Weights of a small transformer language model: 7 heads of 64 (1 for keys and values), 440M tokens.
MLP neurons of a small language model. Each row is named by its layer, matrix (down: output weights) and neuron, and shows model dimensions 298-447. Each number is 128 + 32 x the weight over its row's rms, rounded and kept within 0 to 255. Numbers have three digits each.
A block is one neuron, or neurons of one layer that tend to fire together. After each block is what it responds to, as a language model described it from the Wikipedia text at the highest values.

L3.down1693:079127093126140144139123189123183175130173181086135149110133116149105139085104116155121135068133120107128134112131122106150109139122133138151064170093134177086178166114172120166084164104152173120158117126093134158176155103152141124126141149081093082114186132166128123136125114097133157112141151083098144188185149152135093134129129185145073151134026137087113155155163052137139176052137114108140125125157111132093151119124116161099120097088139127120171
Pipe delimiters in wiki-style tables, especially the closing pipe after an empty or final cell just before a line break, as in election, sports and timetable tables.

L3.down91:156137095131090110102100074156143115134115116107140133123115169138091117109118107124144156075114121137112114072029146117105117133157108110230126124108099068114141103138079133156096140140113160085160158165139150136172143125109115058116113117174132100123112150097161137127163177140157116136171125150104111140108167114082145106137103100180131145131151150083124138098103125149120165162136134133121095130133105112125114094130144153133159158136124128138131
Determiners and quantifiers that open an example list or quantity phrase, mainly "such" before "as"/"an", also other, more, several, those.

L10.down50:132123143169132123155178178106132171206084166161142104078127154166072094101106180147127138152127131058114136122155122200152153201106086108099109156153109094074156060089140188106171134205157136137118152156160116165149133109137149139057098169091134074101118105137106147159098143172091119155191141113138120176145095130102124129115101072140128159121117105099113105173167146170120181109032088103199196098086085129135145119106096090141097089161169121118164
L10.down440:132139127134179168111094174093117097130123116157129124183178129171114134117142096148112059198105116148114125103129146135127128087114179109085111155122132146080167183062083090105242144106129090115123153110100135170135119106113175111119099114105127120149155141121172070142076160084086145074173080160127155113146119062145156121177124101111124074174081087159126115165133117092129185112157149133160080136072148129130185128130108106100105115138160132115131
L10.down465:122100100073126093084132088143136151179159086146126119117073123198168169133138125105102061138115131116124098166075115146139087103125185106117142167158177144100114160089063172099174116089118189135112128060098142049134115090144143107129073167146158144185167087149088145128145135069098139135138096083143182074135104120108039138133154092090156116209169133095117108102145101198188132133129140109086125147141089120126123142094170130116097164180168106097165
L10.down499:117087127108134119163152078125116090050110151138130162140157178090130029177127151146132166103126118097078147158143140101190122141112134117095095062116155141080122101148169128182150149149148157155214116126119089192177182128178178101130060125126131134114132158167188098208128181079121145105074081110106111129112140149106157105159127076141156108087048177105119133084176156152101135113115139191141095092166103161131127186129181176137096140095102125099154
L10.down502:135131163163137064164099119116146137110147139160157104083092158110130125145073190161177136125041135165212125124074164140110115058129135140101126132082150141111189107112171088128121139147188147107089133132147089099144099130166160137147093152140163077082146182124158148123100110132122121158119135135075144191106178193125158108125134178153080095100092174163124121173144083125069080130105133132086164120118123110149195178106159117107122146127130143100116
L10.down646:134062116112134126194116099169101110113130173119118175191151129059084109147130079156113065155087123046101065178085144140130162138149118161138188115127150147106095177174096128141083111091140172106136120138139168076083122114049130133143147106182144146162127123132140102089135128112149171108104103146164101108118115143129145113142126088159137068197000115117120109155134112158180074083129158109112147200169139146122199134147140099161170136109080133119098
L10.down652:107188110089132185147098158141167130136108077110094127135110155131111121097144116203116131127130142134142121091142139156136143059103065176152093083105101113136101148101163125137100118161146098068145126152136143133151098103142142122086200123094189173094121144117094111076119144147162146082100192107145111146148188124109110162137161148130089217151080206104132102089046085117161110136133113164155110102096097106089171150196180113164125124115123112133117
L10.down734:084142140118095145197090085136097143146112090204162089138174035179114144071168086127120115134182136156116071139129068140114089104128167081104160165112151121136152190148152170144159145136153111143106141153148088132102133042169071112189137141093159114138197116065152130110083087129106123179112159172115132093181111157147078121224130139107108139115181164110086121080135168146081171128144209186109128168157141136119151116130071129139173168130127129175141
L10.down782:138134158113184151060074125091169107148147097175109077111132127103162131088111162151123078130103114133093142110158142196106156091119098160139135082112107145142195148127104171200133167133148153163081129128166141093134155102112071081090086121102162112134084080114153128101164167134152126125111086148052087150089118133078138099142145136161162125125145142113120065091143134188196172078120134119108130171129110128122133145189138108092100122118130111129085
L10.down786:110088130120154130122155121094095133123122118083113087134135136165127187140089107132166081103177153168145115105159150139148076090106116150131190088096150094184097111113112126106086133118077146142127135075119114111116137135090131171078126135162148097074129159203083134137091155115091098119136096128151072171106139155086105121183131151078156093112213065090144124094095069087116182171135172076137121081091125126197123068150122165211142103120112057136046
L10.down1049:137187127106126143120121138108137114068129187155147124091134153095176114190134156185168098162058080117090152117085088153183161157160162158180137147117116102179119187172106163136154115132154139187117166139160135112084138145175152184177102142111127100148128086102131088116057156159120102100140104066111107113145138134178126141064125097204132115130179127119175050082148119192114132089099118158178142130179160096105160121129140083119157140149144109133148
L10.down1209:065070056139150118076113144085085176105136167131087138158106095160162204109167155112130171103148100119126139094113098168096139077125207121134138137170155132162176099126172122121144130082190112073113190115107129095116126162130083103114083131128146136142118155122130107095070102156128105152166084089122118162154119096138152134098215107127155101140147160136132139135156094098184137144127157110165082143087122105184221128137122147118181060107154092155135
L10.down1451:150162085101132169149097188114130132139110109166169102073150157144119159116072111044183119113080159141084184133114115152141128130102082075092131175160126112069120108175060076114139167148143173071080174095151097114137138097141128120141101178105123163115123084133173128082123120119176117111162150138148171099106162127129099124138064141155126128132221143068071189129130135093159108090134100174157068134143104118178122121113163209127179131089169129125122
L10.down1468:117130162134115092142164149150148102136150142106105101167126101094173081126137165164159088102132151114157133074166153196110163108113125198142107170170091119139076170160105105097173118137150118147070108098120126170160114114175149112137131086138153170137129128130075112160112148129095105102192141101150103230169189162157112085084097152140160112127169104144148118123127131122143183115130135114108153139137134085130181164059110098095160158150108183131105
L10.down1657:106182093169196139093143135178161142142134140119115142207149124222148136151174125118139158129086116065149130115099081105129098074095123121090113113130136101118121161116138131158124172166126144080162114103094163128132167127077142179106126168129103110148105180125147112121129121076109157164144126114124141085182138141158129136130143111142138113106243125070190116162099138120177099152143112130109121062104131144114139099118114137112139128169095137146054
L10.down1714:127163098077108108129122149140090101156156124155178129135162110119143145149138128143153133159109167151106104114108147139119134110133128111093209145179087055139126120150100100106143136113163140105137119094126126109156145142140134079146131153166099162130107116111119097137140083050085061102143112159136087067135113075153213130146148137104163112137163160122106125109095136143138123145133099092130154176105108121103069195207114053106137154103134102150050
Mostly "such" right after a plural noun that opens a list of examples ("species such as", "rivers such as"); also first capital-letter pieces of names like J, C, S.

L8.down82:102145180174093121101120148151146179095159188150129101131124106146149093162135140155133120115237122129145144128137098129088112127146143162144174117188095136152122146158090143081095149087170182116172111118141125154106067132097149187119135114094175134112101138146132078147149137157066143148086133101090193208196096131118103149117141109122130072077119135053122174096173101108117194204157132066115156118134160142141121117112181103102105130130132134108129
L8.down460:106151133117148155148142155105132100140120136080127087164172050196055073117138149102123128130152103091199206144162151126094176117105137076168151120137137098148119096095099103122187116152108110110176057143115167115124153130094112118121101127138120139088101150143156109132110155081092165104094132128124070105206147166137105162133155125160142163133118167127115169127122130064115133136138137124115205138120122135086107170139160073135186088109155132108161
L8.down1078:117138097085162139143128173149178083084087086145146103100105134156080091094128209150095138118111160122145111150136137173125112109120163106141123146129136074132127123106145165094149141102098108177182123056109120123147128103126140151136211157145162052146122123039088157068134125136103132116099163091075151150191135136151131150106124101168129111145212141099086078136126124133145142160142107091090149106168124140154151127085194124073120090131131096153097
L8.down1478:215134090137097091131123094108117143152095109141110174053048149121136128161139125106110102108140128063105118116082139151095087109148105136096169089078159107085109174129145088160105107107089109159198098163126135124139126098116114083100125126069137130184166083111157092150172113138158123115140125139104128174152163104149101119167149118196146110078134091154173083129147139169104168186118101123091114137173085070155096174171122115110112179108139149143152
Short two-letter opening pieces of words split into several tokens, mostly names and rarer words, such as Gu(errero), Ré-un-ion, z-o-os, bo(iler).

L8.down720:097155104145158067103116157094130109096135132102073080147142146162090178118192118164171176099082140145072114068113185110115121143103201123125150141099099128121119173079121118106146180133160069115202091121134130139168084135116086117092130085160152076081107112149137153119171109140102160103095105125147080117102103165120144136161099130116178133082129106067121070111165109112162177120150122119121109203105174129141115069130128170186106120107159136134194
L8.down1044:093115096173119187124108151148114114120169166138111154096139147137156133102099088126152070125042127105110144056110188154225187137133107128121098182146092112133160130144143140131142162112151130137137150151079118169102139199116097126109114072127133115165105165208170128075023128078104093121115124089129106104125132117169130109155093109101103167086031136141086098111136092146150129125164142148065211136105176093125105108128105122142069142129114141187136
L8.down1363:121118130092178158124108106145186208110148158052131080131131116124118140197103160148121131184141091110113098158164090148145185134185089108166209099134129174130194120152088214140146097170145144063116098123161097143141105105106056111120126116084132084027159133121129158080128160125108086125104136151087075130125068130137148098127068129096153110124115149126130161121106118104094171133110173154125126157096126146143095144102103098144074132084154139105138
L8.down1693:162196113125099127074133184120101187177146139155108156125132169122078143125155092116139198115142057154122123133123104173119167141117134075110106107148205163125112105076108129159125117131067124126126106144152177121156121092088129123095138121100132121149181139107086125144070188149128116117101099140154168124144119140118121092090129061192187144134129079116144081149139170106094138113074092075094112103103103115072129096124169139089117123085142137097115
First words of fixed phrases that set up a following "as" or "that", such as "such" (as), "known" (as), "so" (that); weaker on digits and names in tables.

L3.down1742:131167125126162127134163118103089130062178080126113157163104135108133145138146154117178134158173090124119140097190161125114105121106241123126138092143104164172104122126118130125113071149105079139146162129124151103115109110154137136119094149142111143066122128132134126128114128121119113127092097107088142143092168106139101134088126116113120144126014126146165131211031161208135107128166122151206140120075166077137161114116127139180179111121107163116199
Closing parentheses, closing quotation marks and commas that end a parenthetical, quoted or appositive phrase mid-sentence, before the sentence continues, e.g. "(which increase… set)" and, "Business and the Man" and.

L10.down29:105141074132156077128105137135095166119123167098116172136118139126109160111092171154124162108096146168110127066151157135159194119204110158170117143164133183138128146124158090201134147087133154097155154158148096097113105107132108107201105088141141119101097136147173146152145129125127139134126119138094127089107140094124082128097099127100100151123008076110192129116124161122096162129131146160074130154120089135099076111135171114136130106185136133127079
L10.down205:132147135139161120170141115141137122184097147081124122145128089166172103154171195126169140156141100138187152160136100139141125172115099086154087185125126134142115119122090149138158107165135137173152159101114123116100104110162127103120122173147112109120176150122107109162124189144093152167110163099089108147183158085128126146069165090168157163107089118123082047167106172133122089073111127167165155139112192099198215131056125098137164102097048066075160
L10.down233:171138136180157148071155062165157114093120075168081128121098158090115145148102150094146135087125148180148096145099142122144131140152189083143113140083119128129182126166118137136157138148118135119104144160082147126112152056130215119103144156149156145166121149106104100144185202090134113156083169067137124162130141115127134127098104128120114100150121117131077101122063169090093145126097070105146127152160140089120175086161119207132128190165112093106096
L10.down293:205064156136158104093109135106113128125085191166110152151128116032171100149061202099139117171095136122117149112120106110170114120086121149135110162133156048085163095119174146095112166168134126164097099146138124147123164131153172084161119113056134137183057195132166136091135138081130172148160087147092109128109172119159116149077163167168137089131182134130061076148114130036086138088064120129125135114121140093107133127104151101178149091135115075136188
L10.down326:100207072154147135124166142174101150094071134091101147095090143190159161224176110108144151150102103112120147085137111072125144139143155131171133114131124183139112166205130130099143095112111112148139134154094124160083063178154143118119173094149130118131073162097122203155146131087108106131126098127113090114069126141181149064136081179134132112116110118156126129126147134115124166103107170116145139132178133103065106138130104127118084109146151140142175
L10.down454:135178108096118163140189151130063132062127094053114127100199149104172091120098107113123141125151103106118149134115155160194138072147113162107161156144128112078165118099141133103116065104098133185130095128125169107074124108098091126152148152149111171102148094137103102187129138090122186151126104131095115132135178105151156091175121104088120080087193110067105113150147135087134130137101167127126172169180146104109112195140110109149075104226175167148146
L10.down479:072095106081083161134144131090127040128135127155069130099089115166160101133083074076108156140149148109125130110181127111160134120141141092089130161213091110143142167068120163119123102118116077100114114113161083153142099104141156136136127139142147097175090140133147078156108118156134159134140112162070114165116081193147125121112128073156118120172054200114111132112140088181116040140153084146134155096115129105110105157142076126126126185105141120147152
L10.down507:125132114117121078110066107165147077126141155093155171112110122086174117117157148139100127074150127146071156093133114128192091142142196168138113119146177141174129060096174131169110175112161133104080141124088159106171120098159111184145145115144107142086125146079091148155132090148115034172108132180093100142142166140128122136078149145135134085124154133157150076129131144159142106116115090171112175116138131146097142079110149141125151102149136145163163
L10.down691:165166152172112078071132153096056204091108121085145123109191073121179100095106133120111164137199126090131146209157091131120097104131132032170123170111184143172103128160156135092102100135088129136176119109152100131164124106147140158124047131151131171138118144098101071103142102092074127139152141134080184104150120119054151163167121076170104094063066165128116136099176072151085135128150111101134129084094108142185138116152170136125171142169131162127118
L10.down798:072138119166154113103121154139155150181133102137153167060179146117187166134144144169161122047146097123169176158161131172122104069102157150093122090112143120164125152079142142134090161098093120097101116111156129128154087147121117110163164079161121153122113065092168141132115104112131163135085110131077146139146183112176116142086174064093104090127169049095136204174113127158147112131051147121099159185097162113108136103170129097138133100162190125192152
L10.down887:127114075147143140143186086126104102147167097120215094098114104117088119102093074159110156144090116175076086112138106140092124143127156079159096114147155122159183127094142091127131152151105144098122110173130118196148134148108157137165143206128123122166151074156117113107138117142141144192090131074131174062160127118164130141114137127178112154153086121136118144175160132112073165120125138179089152108074149171142110129091153172146160134117139159100200
L10.down1390:119107070113118103126090093149187168131101100175161134090134169166147161144168057144096150176170124165144206131103118152124099150111124179133094194160190135101096129072155102116108088101079187134086124120121179081079075097166101141146159157121147101158118083126147172136153165152121154107098073125198139140160126080106100172154128163164158137120194086130096091095089157132106137111169083132131143143091110096126080073100164137127181229113108128125113
L10.down1419:061141116148110113108164182116172099122075064132109141084184133132138097088067118154140109126190085152080160075144078167086096111135198096111119168140168147147129091124144110107114139160065162115142063127121192114102141183078099153107138133067118142166104136195135100112125168151175123137178091054133109117138140143139089121176078099162148187107214095112152140144062096094087113115057162146123150109166178088090129106160111124065169153108108104137130
L10.down1570:118106139151124073100114139177108152169153149129114115152163173159126123112119090085164085111141109103129108152121100115146118108099123142174139040131156113111149132101129122095137145115065086092107072169100102131112139163115167120068123149106096082077148151104112089140165100088147091174082114160099162123104209161117121158115076112166127153127101129089123179135127160117106121075189125106143136111163116140116165071168109125150103146140130124069155
L10.down1593:143121121117152087084128105071120102128148070151159094176109120121109141159127086096149148079125097160165194121095108119124109167120126121098115106058184107096116072128091080159146118129169117127161117176105111133163113151115139111080194151138121128117112146180092159162188139146160090087124115165096086148158153154101090153128090151087067134212155161167149111225069136105148115133152151181161108125137094139116091106091141088120108135122085112149119
L10.down1768:149168114118123137138133132135100141114077171128144142076134102166127150099113175128166124102191094138136154116114088140132122095172134115169160101114126130167163202085186077126083204157151133106113089119126067151084091158174173139168150113116094085105133133172139098149147091108092120112127101052093193135148175096167131106163142149167099132080114139194154103158076117153159100162146146144085157088126111142144121152057163151153150153108124136093132
Short vowel-led word pieces (i, o, a, ini) inside multi-token words, mostly foreign personal or place names, e.g. Not-o, Pat-i-ño, Lotb-ini-ère.

L3.down1328:099132100094140104121163138131173133116113185101164091122147143090154103098118138112129146087129115114104189096070154124115086097109141119113113109181087121183112116165141090167055134110096159089122072117154115140147132143164119098206054145146088165147145076144074145129124147166160063126072115069137079116145156156082142086105068134127098116108170077140119103129100085180194149169136111134119103088142102164129144122133148141103161079125118086146159
Word-piece "a" or "ar" inside non-English proper names, e.g. Saint-Vaast, Française, Taqi; occasionally place names after in (Wales, California).

L10.down131:201196157107111154187138099156105192166138134156167122165126134133130154115075096108111150092185071119079104099100107074135138116091155160101104154101066146115184135139125128098191117112094153096106099082143134139100176104077137107151127102082123151134109115220158102081088085191146153122075130126121125159129082194148153103135129148183156102129092117129106186074155161120090129108127128137167149163157119145135104113086143130124155049157128127122146
L10.down151:101124112098110101132155083165079192144143118118061161170129115113108183113146112116139174174131163196141157132141046119109126114114122078110138143095104204128131151111181091114147123115182145079119134151069127091120151149135129128043149140120128167170097094139145159158119153147126151167101075150115142134176132141122145118144109178180081088164009155144157161137074164146120120134138057072078151133135134174125112116107148159114115123115098067117129
L10.down391:036117089132116114138106168157140132087208135125154104127177129153175127103116124099073122170119130127102184124127121084127078093081149072169113147147119137125130124118103134137142130080178085127126176104152148131139148112115158175074113119160092125144121097110163112060121169185140122153104090081140133155116108143186129132173127126140136176108063085074111106100119149080066182114200094130125071150121138143133160111184112058152084111139087118099145
L10.down393:141161100130178158096110141096114103097150173045091096152138104116120134155144114139164110117135109161158122087189184148143168156110150142152156149155040147124181111091087105070137157084097149199072156150139094115083166171094112178144131095143178137100101092125147140156148163165097112174128096128094155085123152120130142151100080163164093077141146164107128187153130136093118119092096100115123067139128109145200144113128122130122135110134117122132125
L10.down494:199110154174110159176146148153158148161103118102066118143168072117182132149107109108184169096133107125206088094127108131183126183160172133129111088172131128128154169138101112021154075203094103143216104142121108162154145132141096127156141142043110095114089204166120150082143114088176124104060149061103095106072107144086077118147108104188058153150081124185111159102102125141157153124160160094170108121082141086139153135146156135145130092145123046089068
L10.down520:144127118098072151142079173139156126114143115133067100133114136129103175111160123117111125120153160156091105163123134099108079033107170106145160173120074112140118081116096084095133149127126121179165122144147138125082149142139132111113110105089157120082104088150076103141114078124117123124134138156087119157060104083089142128182141121123123121111142195121169140142110127106130115151121119047201089085078153161180164166046146131141099122119128114112128
L10.down569:061077180125161133164102186098117132117105142129128148129138112110108168120134139156119096189083107116170115074134106128112128119108060140115057166120165136144151124145099127120099126143163159105135158150195154150094093121118162141123097154149131120107177152082123132115118095132152140141182099133116143134126119141140132158110099083135076101123077150151071151099109137094121119097111098120099182144124107137165127075167110102121111123167103126147131
L10.down571:151179122149124097140193129193099084134152088091082126123208122145119194131095081145173167139154133121172127152125066074139074139098164137110152095149108120155094137198148144112168127132152120085104083117145128115085182103112128113139166130180100091093142160132126164133110130124160036103122203160128138159085102097167123092094133121184147173132098110090058068119122143136063145115166130065116138132130089095195101161151117133108098071145103096113111
L10.down1145:190126103118147129149083165110083158092151161111138097111175127109132156109109175111115123134088088137133063141112097108097146141120194152105141163157158105081097070189175114140057058178102131082162132120167165152116145153167183121135102150130120094143142134185112149134093094104176117131210114135152162118123147157187115024101105110073143130104102101124107174168062060086107082137124101126158175120107130158187114119121090137086093175088102120160145
L10.down1174:106095132147076169119085135134100109104074163102121111136168122119087111162169145107129113104141102053127081142168183137131079171147140101079173119141138043134113154141120132137169104060085142137087116128145136130142142127205190091156125148167103149206104104134129127107118154132052144104168133081121129147121113113132112150206141154151157111117065110165101114125117114088086172160130181129117156132114196136142077119147141140161186141161136099131139
L10.down1297:160102084101079173144148121125124110162126105114143121065109158093151231139155129135127122092133141073188071138151089151129178156110123120119105097098125090118146129088091121127145161163106142094122163098093173132097100153112139116096162050124051167099166099160165095105156143149146130092096174169151125158162051091130077101088138113137116104199002074193121126132123124111088103168161169144122114125072091167113117150131113176142102177095175095062118
L10.down1343:103182107113132110137105116151102148141146161180144102122193091148111121170088122102120117109063062138093105167129123165177155097140122191136085120149214165128130135100049129182173152044156167134123167102158208150145118145058118115183117136131092137093131117129132054137137126125162137074183106111161197130169133117146164155076170130137172102166069138183127160181173100160092176111106149091076114132147116124101145130126118123151173090098148171137169
L10.down1642:114130150131128149125135135174192180094094132107112083112145193146130172131082148129087085110133115145201069065156146174129154097104108144106105126142185129133118134150130139142183118153182145158130157137140133119187147171122134126099084161126168133106140140057084121139129091117093135159164155104147121157125124136137118135095101164085094141126083134115110154118177144176118148109104090132142156074145138126189113133094107144134127113117108065115106
L10.down1656:150140153171116132146185153102113145154137094137086105111120130152155226129132112120121140126123086138096098130150156071078142147150118183116059090086104126114143093131134112106137086201069160103090117134098157144158090146167136139089119095170087163089158196088137120126087100174113104093092121177109141112109102093151052117157105105152128119123180122132096091109149180108072158106123125147144091159139137138123123087123152147123145079090185159156173
L10.down1682:096059116121178112155076194115128169096149128136125156152107102105121141087116106155088196090148104133121130127121160096168188098154123164147099124133106122098134135107130085128075089152127099075127141141133118130198134077103146150146197139101130133152128185141125143121155157164156095092093102158109134148097102104096183073134145139112134109153000124224144216151180149127084119182126146064169130092156074117129079049091140179119115067091122147092135
L10.down1748:194172115097138091130148091094113126120086106136106126125055138132118214142167129165197091150140126126161094151156108134091151128168120149140127199153122117061092092152149178120129115196080118101121088183185134108119174113161170148136172132150109145176181130136141135064169122109109160128172138099134148159120084123144080146158171109107124119120186158094196125130158101108155145136170098099072159094168101124135104100081165145121097064153142128213166
The closing pipe at the end of a wiki table row, just before a line break, e.g. after "5 |" or "Won |"; also sometimes a sentence-final period or comma.

L10.down266:153172097133206154147139113128126138140185088118156156111078128190190117167146102159148131143126083100147083083132130109136066087149108162144139102126094097045114146162170134116125088104089132074168109131083105112081149190145161138115157108124138143162163087157108075171104074182154120123099145135082130090155111134115131118072122111165125176093000112172117142148104121160143104135097165168155145146111143084146109187145151110132092209080075105121210
L10.down364:103177155146132149154160110081120132135182134129123061087174130139132167137151152157053136123122109074154146157156156083093119085131137104126121144124074104136119115173090122164154124126142192121168105162146134113157170149152123083147163118092168115163102078100146159178114119161203084120109165140155148126135211182163160098179127134170154139095156090112177149123101183110117156123116123186144097096093091123139151161144096089068132199121117105110092
L10.down609:098159132129146098109091153140169110109133058151155074144146117084169097103088138131136125159135144160173164106138139156092101126101165089114138160145118106029104112157128106155130096151118146083182087127141121143091121190119134152146087105151189089069159136158132149053139077150125145136128088150138136123179172147157119121109138104143107142163017111066131080133047146174210138137113093128112106133115136148133130151157104100155066169122136119125127
L10.down697:127101151134151071103124123102126194127113091104115132132121145171136152110107096069151138129140185073169169121135133072132133076169122156131076168129129158104137105091116186200169084125104122085109144152126058172144160080154143157146087179128186124160074181123125075178134219116100099106209095086084119103114125105108179138145081085146104131107121143112119129094173130097143116102136112117100109112166109125127153160112133073077167155114168144155123
L10.down746:131124188144133122163107088141121098112101093192121087145102083135133199176133125133115133165105163162142181121141137153167101182082128100136140099101151115167096172121105124142175085163113175112130109088119112122120166125114138135083126160052121153170123117130140059102137143167118101098140110129176182115153107124081163117147138165144120123160064116140104100196100190104098137173109077122164110114090102100095142193126124197184132163138160177107161
L10.down770:079135138172135119101138159081138126086147169129165109174152093141166173125159141103147106073119141110083127159090141085091141116136132112035157125180084137124136125132159139128154094056126120101134154152153127144063100107127137130102142120102124150184131144122108155106130126149105097118126122108127116143105143128123135097174119124161135145134168153045209129160130152109114131142120139049083103117163117144179121098113156139064125080075091120139090
L10.down953:130108107119129115104146089182105174111122157129138220152194111177109203152108143127123133118167091156128153103160139074145184089143072122110119097124127189123105134169053176177136144153137160145107092107129115126117157124124237171144119182142177087131131121109096132134137154126110093138087139131156131119166141152158084098117125162147147136114030148143158187116187113109109138132119152136119126096135079152128116107163098128121161150146126133111101
L10.down1064:136134113086080114108147154126121110082200146192148104130093142128161123117124059123128139155120143172171155098169103093068171168147095093091111084137147108101146126077116169120148125135182165129131160102080098134109186175164121142139119147098101107110081145103123118106140191106091121084130143111149119152113090156123055106162116081098153179149158138103220116126116099123116089101140155111147093159111149152144082126101113139117158114031155144103183
L10.down1190:080138145135149132193120089078121167132139127095140119094110132113216147179157181162165146180120151186063112177094180107174147169152150095103182129170089087157152124158139098091107101178140056132101190143207097140008118117148101120118177140122184107178122101131062112064129124084114175108149173165136134118143142132187131124113195140103156108188186068173141130174122097149078086152177145121173118190155035137119175142163136115163162157131116085137126
L10.down1212:145128218088128130149129146112130110144119128156127100133114128189143104080105074129129145069149097054082121129125082137123131120172135107078114177133064139063131120158149070173101138136114157157134167208141094140164111109094122171191155082134133136113126097147162159090105122104146118167143104092153109130120145124103153139114093181151196048176121081104059133126130118161110125086129129132132122129181140117077181129105184163144093079124081143156114
L10.down1312:113172149184137135162132085091126061114091095117155103146161158111177112077138137108119137136106181162133078119126146139123147142080147142174121149158151120155112108111116143162127113132082109189124162103137095089086146119072108097131127138165140163120143081216115135180135166145139119113127166122107063139119098150078122179168115131139112199124000096149115164121135123195150093092118116228115116156170090112104132117111170070093105101132127145097080
L10.down1369:078138161163095125119118199128160117120136102129132100102127134146142172144052114103135127074114184111122128085115128152163062110125151130126134079104130136122153110161126127156150172099104114100156151165165123189141161110179158109178116120138134099155093128095118139140138165171164112111138128125148071114134183149118132111079139074155118188146129037138156132116119202077131101094117096092073136107101098159110127131127107146124130130193130118161132
L10.down1433:101114123120139145139081160151106152151128102121106174164150135065141114108178127147102093094139177137051160041067080144121129132111110169109205082098122186141141172140120132096103140233151192158184134175136112104189141168142103145159153134114131182142168102140106094191122185121180143171139119067147178130101102135119114093070152113147101121191017100130138088138147080108168142170149085154083138079164136167163155129136099108103175166152092135096130
L10.down1438:120176140095112129139150148058098121174120085155139153097151122123143137116126093184111127198163115120148140100145141116123137147148069191098138160155156100124111176160119144165146101134119118103101103169169054075112115118116042154087088168060146097146160168093146104174143154121116141129159169198122143162088120034141125141087151144154103152086078143143162171091099100128129115131159123024166087119137092139126087126077171173137137161125182136107142
L10.down1635:124144099149170170227176094095148124097148126155158130169139076149179099189080121144137090113118073154095128114147140142061112158178112129141102144199112150085125117074107125151137125188127131156185150143105087165105099163136139154149103166082174104162122120091149110080144146141102173113152141141144143119157068085186099117110133106183149146165090139122159098092172141137104111108128114111099111157104186133187141114093094165166139097104145111124152
L10.down1704:130082133133160090133216126103099073108174113137107113115134139125141126083210183153129118164083096136125098082136142143126143177151137160150143075151121108117126152118113175083121136096124118145131145122127190087159145131030097114143154127074135164138163195099129169135178178139083161113188110139173128090161168089106166036142180145103169114112068108158175130094164143128140145197125068097128138139112111126120129090126171094099216116125124166087130
Fires on the final "and" or comma (also "or") that joins the last item of a list, as in "murder, rape, burglary and theft" or "economic and social".

L8.down387:150131075131133121085128131099130090127134123118148101134098100145120180086098148074101098153140131085089146115116114120105136107144159053137139117114113115159084116098000177155136109125107112156110136108142162136127171153116105137199124101042127129083122159133184150130150080112090160095093113166065140154117139081128066125060141096107081134118124144073146156093139107137164127191133126107140107183164165153132155114116143082108136149105172161144161
L8.down561:071117109135128149101121115130061117161085172095099125132180041089067122088128075082159141113104128140091109109098146102106137091145126148143116108105077104077134133163157131136117203178174143140124133137148071066210111127150116119152117079093164114117080136135101064205117120183189128092088203104107147132108117119126132126062158130134071135086140085147156050070164160080098128115133157104102124177163155149114205115112148118116122094149101095147157
L8.down958:117126104143105113158089128108132099110073144100113123151154090128162102069083125151197113065104140120117103191077153129118110129127091148149107113099133113130109071135121135110196155094132126122098102129143102124085098102121146132093149162189134137167109141123136118115176096138141077130107140078119121214165132156170097139160172217094166144122186115131170118051108093155112167076029117095108121187093163099134047106095166137123093091134135147116089
L8.down1768:158131129135128165145114130111154134158139145227144119142221146152122141096122080085144121190181151104129135128160166114101105092136104095162127123179126108183073145109085139069118159131089167064084161116120120172118123149081178145130083158101133114062129205157106107166134075116046146133153120140125111127114133152118127119059129110112138104093170124096177143100162156181100123138119139107133149116195110080109167184143119105078131158182144117151108
Pipe or newline right after the last word of a table cell or bulleted list item, e.g. after "bandleader", "Glasgow", "Neon Future IV".

L8.down575:059103134125130163137108145095139113168169160150120112130121155072185110167129132173153136126120149099037145078138136117147145160120106103178147145126157119101120149177118116151121146141148138095141171175125129134130114122145083138120155182133129118118146121148096131173076122070131161116150135103141176127176124154122139108089173141133139115158056137146091137188127168144111111081188108111097137165138079189089165141071095125133118159130100074132119
L8.down593:148146102073111129125134117104127107163084121130103125110124133105158176173083150080126193104117076121090077111134140135101110090123121163135122175147090119086088127122144161123203140149102125119131107092089044149123117148195082134126164139108186133165124148148110084104141158131134117125115121112115132074107128101157130161123119109124113186140019175176124106166159145097127112174151077164177149179138111118184079094122158170164120107104145155178192
L8.down787:184085143115120124169168144119086071078153114076049129145161140169150074123110125140186101201145110123139068177136181133140119157189175116112134133122105059071114129129116120110170119105115131102109084141136106147111112118113103172108136126150114164160142088121111151181124108108114118131081135136079103146190120148164119139112139116105134138113128117149110130087100146083083111104136162153163140179166111109120102097093160112123147136120115108124163
L8.down1510:138126107155187108156093116121166067197142153132134173152097106100138141101164171145106143165149168106130141144115116124149081137079171099128104142154095094159104115145171072090101151119041138061165073147150129103080128102064189115179190120103144124115110147150109064148168107133129133131101159058096116151127117109132191172156150113072159131118038079120112160137154173116161102157118118125121147115164170129157180159165105188169116101094110133082103
The words and and or, or a list comma, right after a proper name or noun that opens a coordinated list, e.g. "KVEA and KWHY", "Rhine, Main and".